MLP neurons of a small language model. Each row is named by its layer, matrix (up: input weights) and neuron, and shows model dimensions 80-207. Each number is 200 + 40 x the weight over its row's rms, rounded and kept within 0 to 999.
After each neuron's rows, "fires on" lists the tokens most often at its 100 highest values on Wikipedia text that the model never trained on.

L2.up966,215,120,147,193,138,161,192,185,281,233,128,211,243,148,169,239,130,181,208,156,212,174,251,162,167,165,227,149,217,147,181,249,233,197,186,252,207,214,212,156,217,247,150,218,225,199,198,207,187,237,219,213,164,236,183,244,268,174,248,183,198,249,248,181,116,201,191,259,142,149,248,217,246,164,217,198,204,254,187,236,220,179,214,237,213,273,205,248,209,205,224,188,143,256,147,119,222,292,228,191,92,202,248,245,235,129,191,217,196,169,160,212,240,228,208,206,233,225,188,109,211,110,140,239,139,242,205,283
fires on: "on", "or", "om", "all", "en", "un"

L3.up986,177,219,157,222,210,196,212,180,163,259,167,191,278,295,166,179,211,240,181,166,225,159,167,237,176,286,210,246,192,242,166,169,99,178,197,167,181,246,189,186,177,234,265,141,236,218,196,232,198,166,170,130,242,147,284,232,214,214,177,214,145,240,240,170,252,264,150,161,252,201,256,166,228,182,144,234,217,244,224,202,164,247,301,296,194,154,212,126,230,138,239,225,122,114,190,150,230,175,201,210,208,144,180,206,144,162,232,242,259,188,205,259,214,190,208,276,209,220,170,174,137,105,277,141,224,191,219,226
fires on: "ment", "y", "ry", "ig", "a", "ure"

L2.up167,170,255,212,240,243,310,216,232,238,170,223,200,203,218,183,231,210,237,131,169,153,280,199,181,247,179,199,225,231,207,213,108,188,231,189,263,207,206,214,197,281,154,224,187,176,217,164,189,218,188,168,143,102,160,168,226,175,153,172,181,202,156,194,197,150,251,265,206,215,230,309,198,227,163,148,203,219,198,218,252,248,156,217,251,249,212,208,158,238,180,194,205,137,141,252,185,170,229,207,170,130,250,189,195,191,215,174,196,218,179,185,184,230,230,211,198,224,171,185,140,193,147,289,229,204,131,154,168
fires on: "ile", "ard", "as", "ig", "re"

L2.up382,249,252,209,180,194,175,295,285,199,131,137,152,209,233,189,229,209,229,231,157,185,238,234,251,178,207,263,240,170,157,169,232,183,247,170,230,136,202,220,153,216,148,240,88,202,183,129,178,174,239,217,109,232,268,167,179,151,169,260,176,238,172,189,201,161,267,213,200,173,147,180,112,178,115,160,159,176,268,226,185,223,235,228,259,278,199,193,150,230,164,187,223,160,188,235,230,157,160,213,168,163,213,217,208,242,168,213,196,141,252,267,215,200,262,172,217,191,172,205,188,150,215,204,201,143,201,242,244
fires on: "as", "p", "al", "u", " Death", "ution"

L3.up1005,226,144,141,173,177,130,188,145,215,200,160,162,254,189,108,159,195,151,239,172,191,184,176,138,190,191,150,235,276,214,266,282,249,148,151,195,209,228,184,198,200,204,195,138,161,240,232,223,210,185,264,192,169,157,275,154,112,203,263,200,227,286,137,211,230,280,155,190,211,238,174,258,201,216,180,201,211,238,233,208,235,259,258,289,165,199,217,189,248,226,238,111,172,221,272,134,269,160,204,178,247,242,186,190,196,248,177,211,217,194,190,219,137,231,245,255,177,225,122,204,185,164,216,192,219,171,165,194
fires on: "er", "or", "en", "al", "ive"

L3.up303,188,139,211,162,165,202,198,198,114,214,181,222,238,149,214,246,251,248,168,173,177,252,251,206,225,253,202,195,205,147,130,153,163,184,223,198,198,228,169,200,175,183,183,161,291,225,199,204,210,225,191,126,194,196,197,230,170,183,269,239,160,91,148,223,207,203,276,218,165,214,163,202,245,155,282,166,148,235,153,216,187,184,241,107,213,179,139,212,249,253,185,215,189,224,192,131,137,173,255,180,227,245,215,175,255,157,227,214,242,223,242,225,218,204,193,188,118,212,227,242,223,218,152,206,144,223,251,233
fires on: ".", "c", "o", "ath", "te", "am"

L3.up521,298,190,175,231,160,213,175,303,188,154,202,220,239,235,169,193,128,173,232,158,194,241,170,213,214,213,146,143,243,222,180,229,152,186,216,166,207,124,277,256,176,290,191,173,165,236,164,187,157,179,162,135,146,251,169,227,156,230,175,290,204,221,143,225,118,221,265,184,217,204,267,125,172,294,235,260,226,172,200,170,212,213,195,149,212,162,156,226,238,222,226,181,157,186,238,201,168,114,235,245,294,164,228,157,150,233,183,222,198,190,142,178,250,238,164,237,266,192,283,194,159,165,179,175,170,159,155,248
fires on: "er", " ", ".", "ub", "n", "20"

L3.up998,115,221,181,160,214,205,166,182,254,199,195,250,273,239,161,164,214,184,197,169,176,135,207,183,273,161,127,232,205,270,168,221,126,210,158,179,265,213,119,164,238,227,198,206,257,209,196,216,139,218,191,207,194,191,154,132,189,211,200,184,201,223,208,199,166,237,178,125,180,184,281,172,207,173,172,230,273,263,259,198,207,128,145,172,182,235,281,274,222,161,243,217,152,188,275,131,132,153,217,171,174,238,257,180,137,252,168,120,174,221,123,193,218,265,233,137,297,117,167,200,215,267,216,159,175,175,225,200
fires on: "born", "al", "or", "en", "ig", "ile"

L2.up1067,181,163,262,246,223,164,231,126,199,179,253,151,254,116,194,187,191,188,165,206,220,180,255,174,166,253,200,225,221,222,188,165,240,174,190,186,215,189,146,200,154,179,171,181,189,144,217,169,193,214,227,194,262,223,169,216,267,243,315,166,238,253,170,173,126,313,160,200,196,202,297,249,227,162,242,175,219,168,239,222,217,182,180,135,233,217,164,216,157,248,210,215,201,210,129,207,222,236,187,165,147,167,135,264,245,189,201,206,176,205,116,147,160,203,262,248,172,197,198,210,227,160,89,251,137,245,195,215
fires on: "al", "an", "in", "enior", "at"

L2.up345,163,238,176,202,168,194,254,220,220,170,126,248,255,156,155,254,228,186,260,226,212,290,231,108,224,238,233,183,190,221,180,160,227,207,186,223,334,240,179,162,230,229,231,155,228,157,173,157,181,244,222,184,149,159,232,162,248,136,120,199,237,168,186,230,213,202,227,209,204,178,152,217,147,258,193,267,131,223,137,218,142,185,247,212,251,209,134,185,204,245,230,151,204,242,197,157,222,244,286,202,225,214,215,197,149,141,262,154,218,170,186,224,241,186,208,221,181,189,148,125,263,189,214,114,183,149,135,124
fires on: "ers", "er", "ion", "ay"

L3.up320,246,204,194,155,219,164,270,263,147,128,142,77,153,206,239,183,201,255,144,231,217,212,261,139,213,195,252,203,237,105,172,204,213,292,175,141,232,257,148,171,176,169,242,266,204,286,204,195,193,227,210,155,233,211,265,183,221,193,103,202,253,204,190,243,199,227,254,162,153,113,249,214,199,201,175,189,227,228,237,165,190,208,267,216,249,234,183,142,210,122,235,195,190,245,189,231,170,272,179,187,160,182,190,259,167,194,179,270,192,220,197,204,181,166,178,235,190,129,201,187,277,193,235,205,168,218,167,241
fires on: "as", "al", "les", "aga", "us"

L2.up439,168,232,235,212,188,211,198,231,164,121,222,173,212,142,219,142,130,186,222,108,139,218,246,212,227,230,172,145,207,216,142,221,207,187,224,165,186,165,222,223,219,171,189,227,140,131,132,238,169,276,173,145,234,246,201,207,160,212,209,305,229,178,186,199,215,255,235,179,186,154,105,154,249,237,196,202,221,178,178,164,181,167,254,225,238,193,197,182,228,191,145,282,224,157,322,203,214,211,152,169,216,245,206,251,251,210,214,220,262,270,219,217,281,256,210,218,180,214,219,172,168,197,154,209,146,255,154,222
fires on: ".", "é", "ap", " ", "les", "es"

L3.up978,255,205,183,149,201,258,195,194,231,203,198,236,169,191,185,128,275,201,217,200,203,243,259,128,176,153,196,203,291,185,172,240,244,224,191,211,343,120,236,173,232,260,174,164,242,252,233,152,196,178,196,207,158,183,266,145,247,208,151,174,196,159,110,272,267,184,193,194,230,207,223,191,208,127,191,195,276,195,157,214,215,288,111,127,194,168,277,135,183,175,183,214,187,200,209,170,260,171,202,137,242,235,200,160,109,160,154,232,201,226,184,224,280,235,178,180,194,191,244,163,217,234,164,171,211,207,203,230
fires on: "–", " because", " back", " that", "outh", " once"

L2.up123,134,146,235,332,208,239,210,230,220,216,169,155,223,258,181,191,217,140,230,185,264,169,245,236,130,168,295,174,195,178,111,195,126,179,210,198,187,190,209,178,308,226,212,140,206,105,292,158,179,208,202,193,148,207,244,269,217,145,191,311,157,171,243,156,138,302,146,209,235,252,233,148,151,212,171,186,219,232,179,194,188,193,187,213,153,139,176,203,173,224,226,183,168,156,162,258,210,169,220,157,228,196,169,156,222,216,143,209,182,184,173,219,175,224,231,234,217,274,193,163,191,209,198,245,212,164,163,121
fires on: "am", "ig", "y", "ow"

L3.up927,155,254,186,192,130,199,284,180,136,209,188,152,203,190,99,160,213,205,155,217,227,234,180,269,197,159,157,227,216,270,196,157,177,163,211,143,198,184,201,252,216,227,190,218,195,196,173,161,274,225,176,201,217,222,251,155,214,219,249,166,208,140,155,158,263,265,171,200,162,231,204,248,143,234,198,184,129,213,238,188,217,261,197,162,192,220,212,244,210,269,215,205,210,217,175,228,185,160,164,180,185,237,241,217,241,179,274,136,181,210,227,258,238,183,184,133,255,175,166,242,147,214,179,220,205,267,144,146
fires on: "aph", "ant", "ous", "if", "od", "ng"

L2.up405,213,164,253,245,169,185,213,140,252,255,169,183,242,188,209,262,195,167,221,208,173,240,218,281,180,163,251,199,154,171,178,143,223,254,224,203,220,216,143,202,193,200,248,243,208,168,259,182,168,197,241,110,224,232,166,274,194,226,243,238,196,184,181,229,203,241,169,212,202,196,201,289,189,197,222,141,210,156,221,250,211,174,169,222,176,219,172,284,235,190,180,281,167,183,147,199,283,241,197,182,224,166,219,171,208,212,246,169,186,231,152,215,176,169,169,208,161,203,200,213,205,209,79,226,148,140,149,248
fires on: "p", "all", "al", "on", "ay", "an"

L2.up270,273,175,188,247,212,210,123,238,247,179,208,177,230,155,153,117,133,80,175,262,193,203,248,176,200,170,174,199,211,203,191,185,120,223,159,203,245,213,167,139,194,188,143,211,225,262,199,218,231,199,264,162,188,211,194,187,177,220,212,243,226,215,170,180,176,202,160,164,160,258,152,184,216,246,142,249,235,180,161,207,185,233,257,204,124,225,177,195,207,199,206,267,160,177,251,213,244,243,160,200,123,252,208,186,234,247,212,201,154,199,201,215,207,189,154,233,212,209,192,233,197,204,155,226,184,225,233,219
fires on: "ed", "ing", "on", "al", "I", "er"

L3.up269,173,212,189,151,274,279,249,109,188,229,199,155,241,184,202,252,164,179,126,199,144,265,233,250,140,189,178,225,208,221,190,190,132,215,177,251,190,230,255,182,224,155,175,212,195,187,174,173,128,219,155,159,217,209,208,248,169,216,99,205,270,237,184,209,287,163,203,137,178,155,154,170,180,235,253,199,265,218,214,217,241,147,149,132,135,263,183,195,148,151,209,264,229,160,192,241,178,193,218,180,162,120,194,157,224,191,237,140,166,212,184,225,196,187,146,166,255,155,250,176,158,227,240,213,182,190,242,173
fires on: "es", "k", "s", "st", " to", "sk"

L2.up1164,181,241,149,204,195,220,132,170,180,192,169,129,228,167,188,218,267,212,210,171,268,235,188,204,153,216,162,268,144,181,154,149,148,211,264,206,235,207,216,211,204,226,139,169,244,237,234,205,164,187,188,153,163,198,221,174,202,142,192,201,251,166,246,210,215,213,172,183,122,238,157,263,195,280,208,231,296,257,214,170,202,208,240,201,188,129,170,157,130,116,220,127,193,271,176,169,199,213,213,221,205,148,199,248,193,215,149,236,204,176,178,180,234,134,270,224,235,224,221,197,190,199,226,334,277,245,180,184
fires on: "er", "est", "ld", "en", "el"

L2.up1227,219,245,153,219,130,193,180,213,144,288,232,189,145,155,254,174,153,163,233,181,280,233,170,244,207,245,205,201,223,217,228,248,223,212,194,256,214,176,254,259,157,214,245,202,183,200,212,168,207,209,232,209,199,172,189,198,135,156,295,229,171,145,148,214,147,151,234,161,266,136,226,213,203,149,239,235,208,242,228,214,215,172,200,142,248,171,210,212,213,296,299,159,230,216,252,233,182,148,209,171,239,219,248,154,153,216,292,193,171,193,242,221,215,241,86,198,190,200,231,167,206,199,210,210,150,197,210,280
fires on: " ", "st", " Labor", "y", "und"

L2.up56,269,227,169,216,170,253,156,210,239,245,161,207,211,139,184,312,171,175,221,129,194,231,107,196,217,170,188,252,241,204,177,188,203,176,156,134,187,195,252,211,260,199,105,148,150,209,160,179,270,252,160,189,257,220,187,189,276,224,234,256,240,169,200,159,135,221,169,142,180,131,186,252,235,172,219,241,142,230,236,186,215,210,236,181,222,134,167,155,182,190,198,96,155,166,224,241,172,206,221,91,222,194,215,218,186,235,262,143,210,235,258,164,258,183,225,193,172,180,177,149,240,174,178,151,174,188,225,252
fires on: "ing", "ate", "ant", "ay", "ent", " well"

L2.up947,161,224,225,158,176,184,149,191,265,260,189,169,274,181,207,178,112,197,184,171,203,208,231,233,180,213,165,191,272,247,140,197,196,172,172,269,236,209,214,273,264,175,202,225,202,182,196,150,175,228,186,158,206,203,199,167,195,181,230,273,221,210,160,203,225,245,203,180,189,247,203,212,222,156,246,217,229,160,283,258,187,214,226,162,190,228,184,253,210,162,227,242,215,167,219,170,167,170,238,115,158,250,111,135,203,180,203,165,191,217,213,192,122,225,199,236,224,197,193,138,229,114,202,133,239,190,228,136
fires on: "st", "s", "ag", "nd", "er"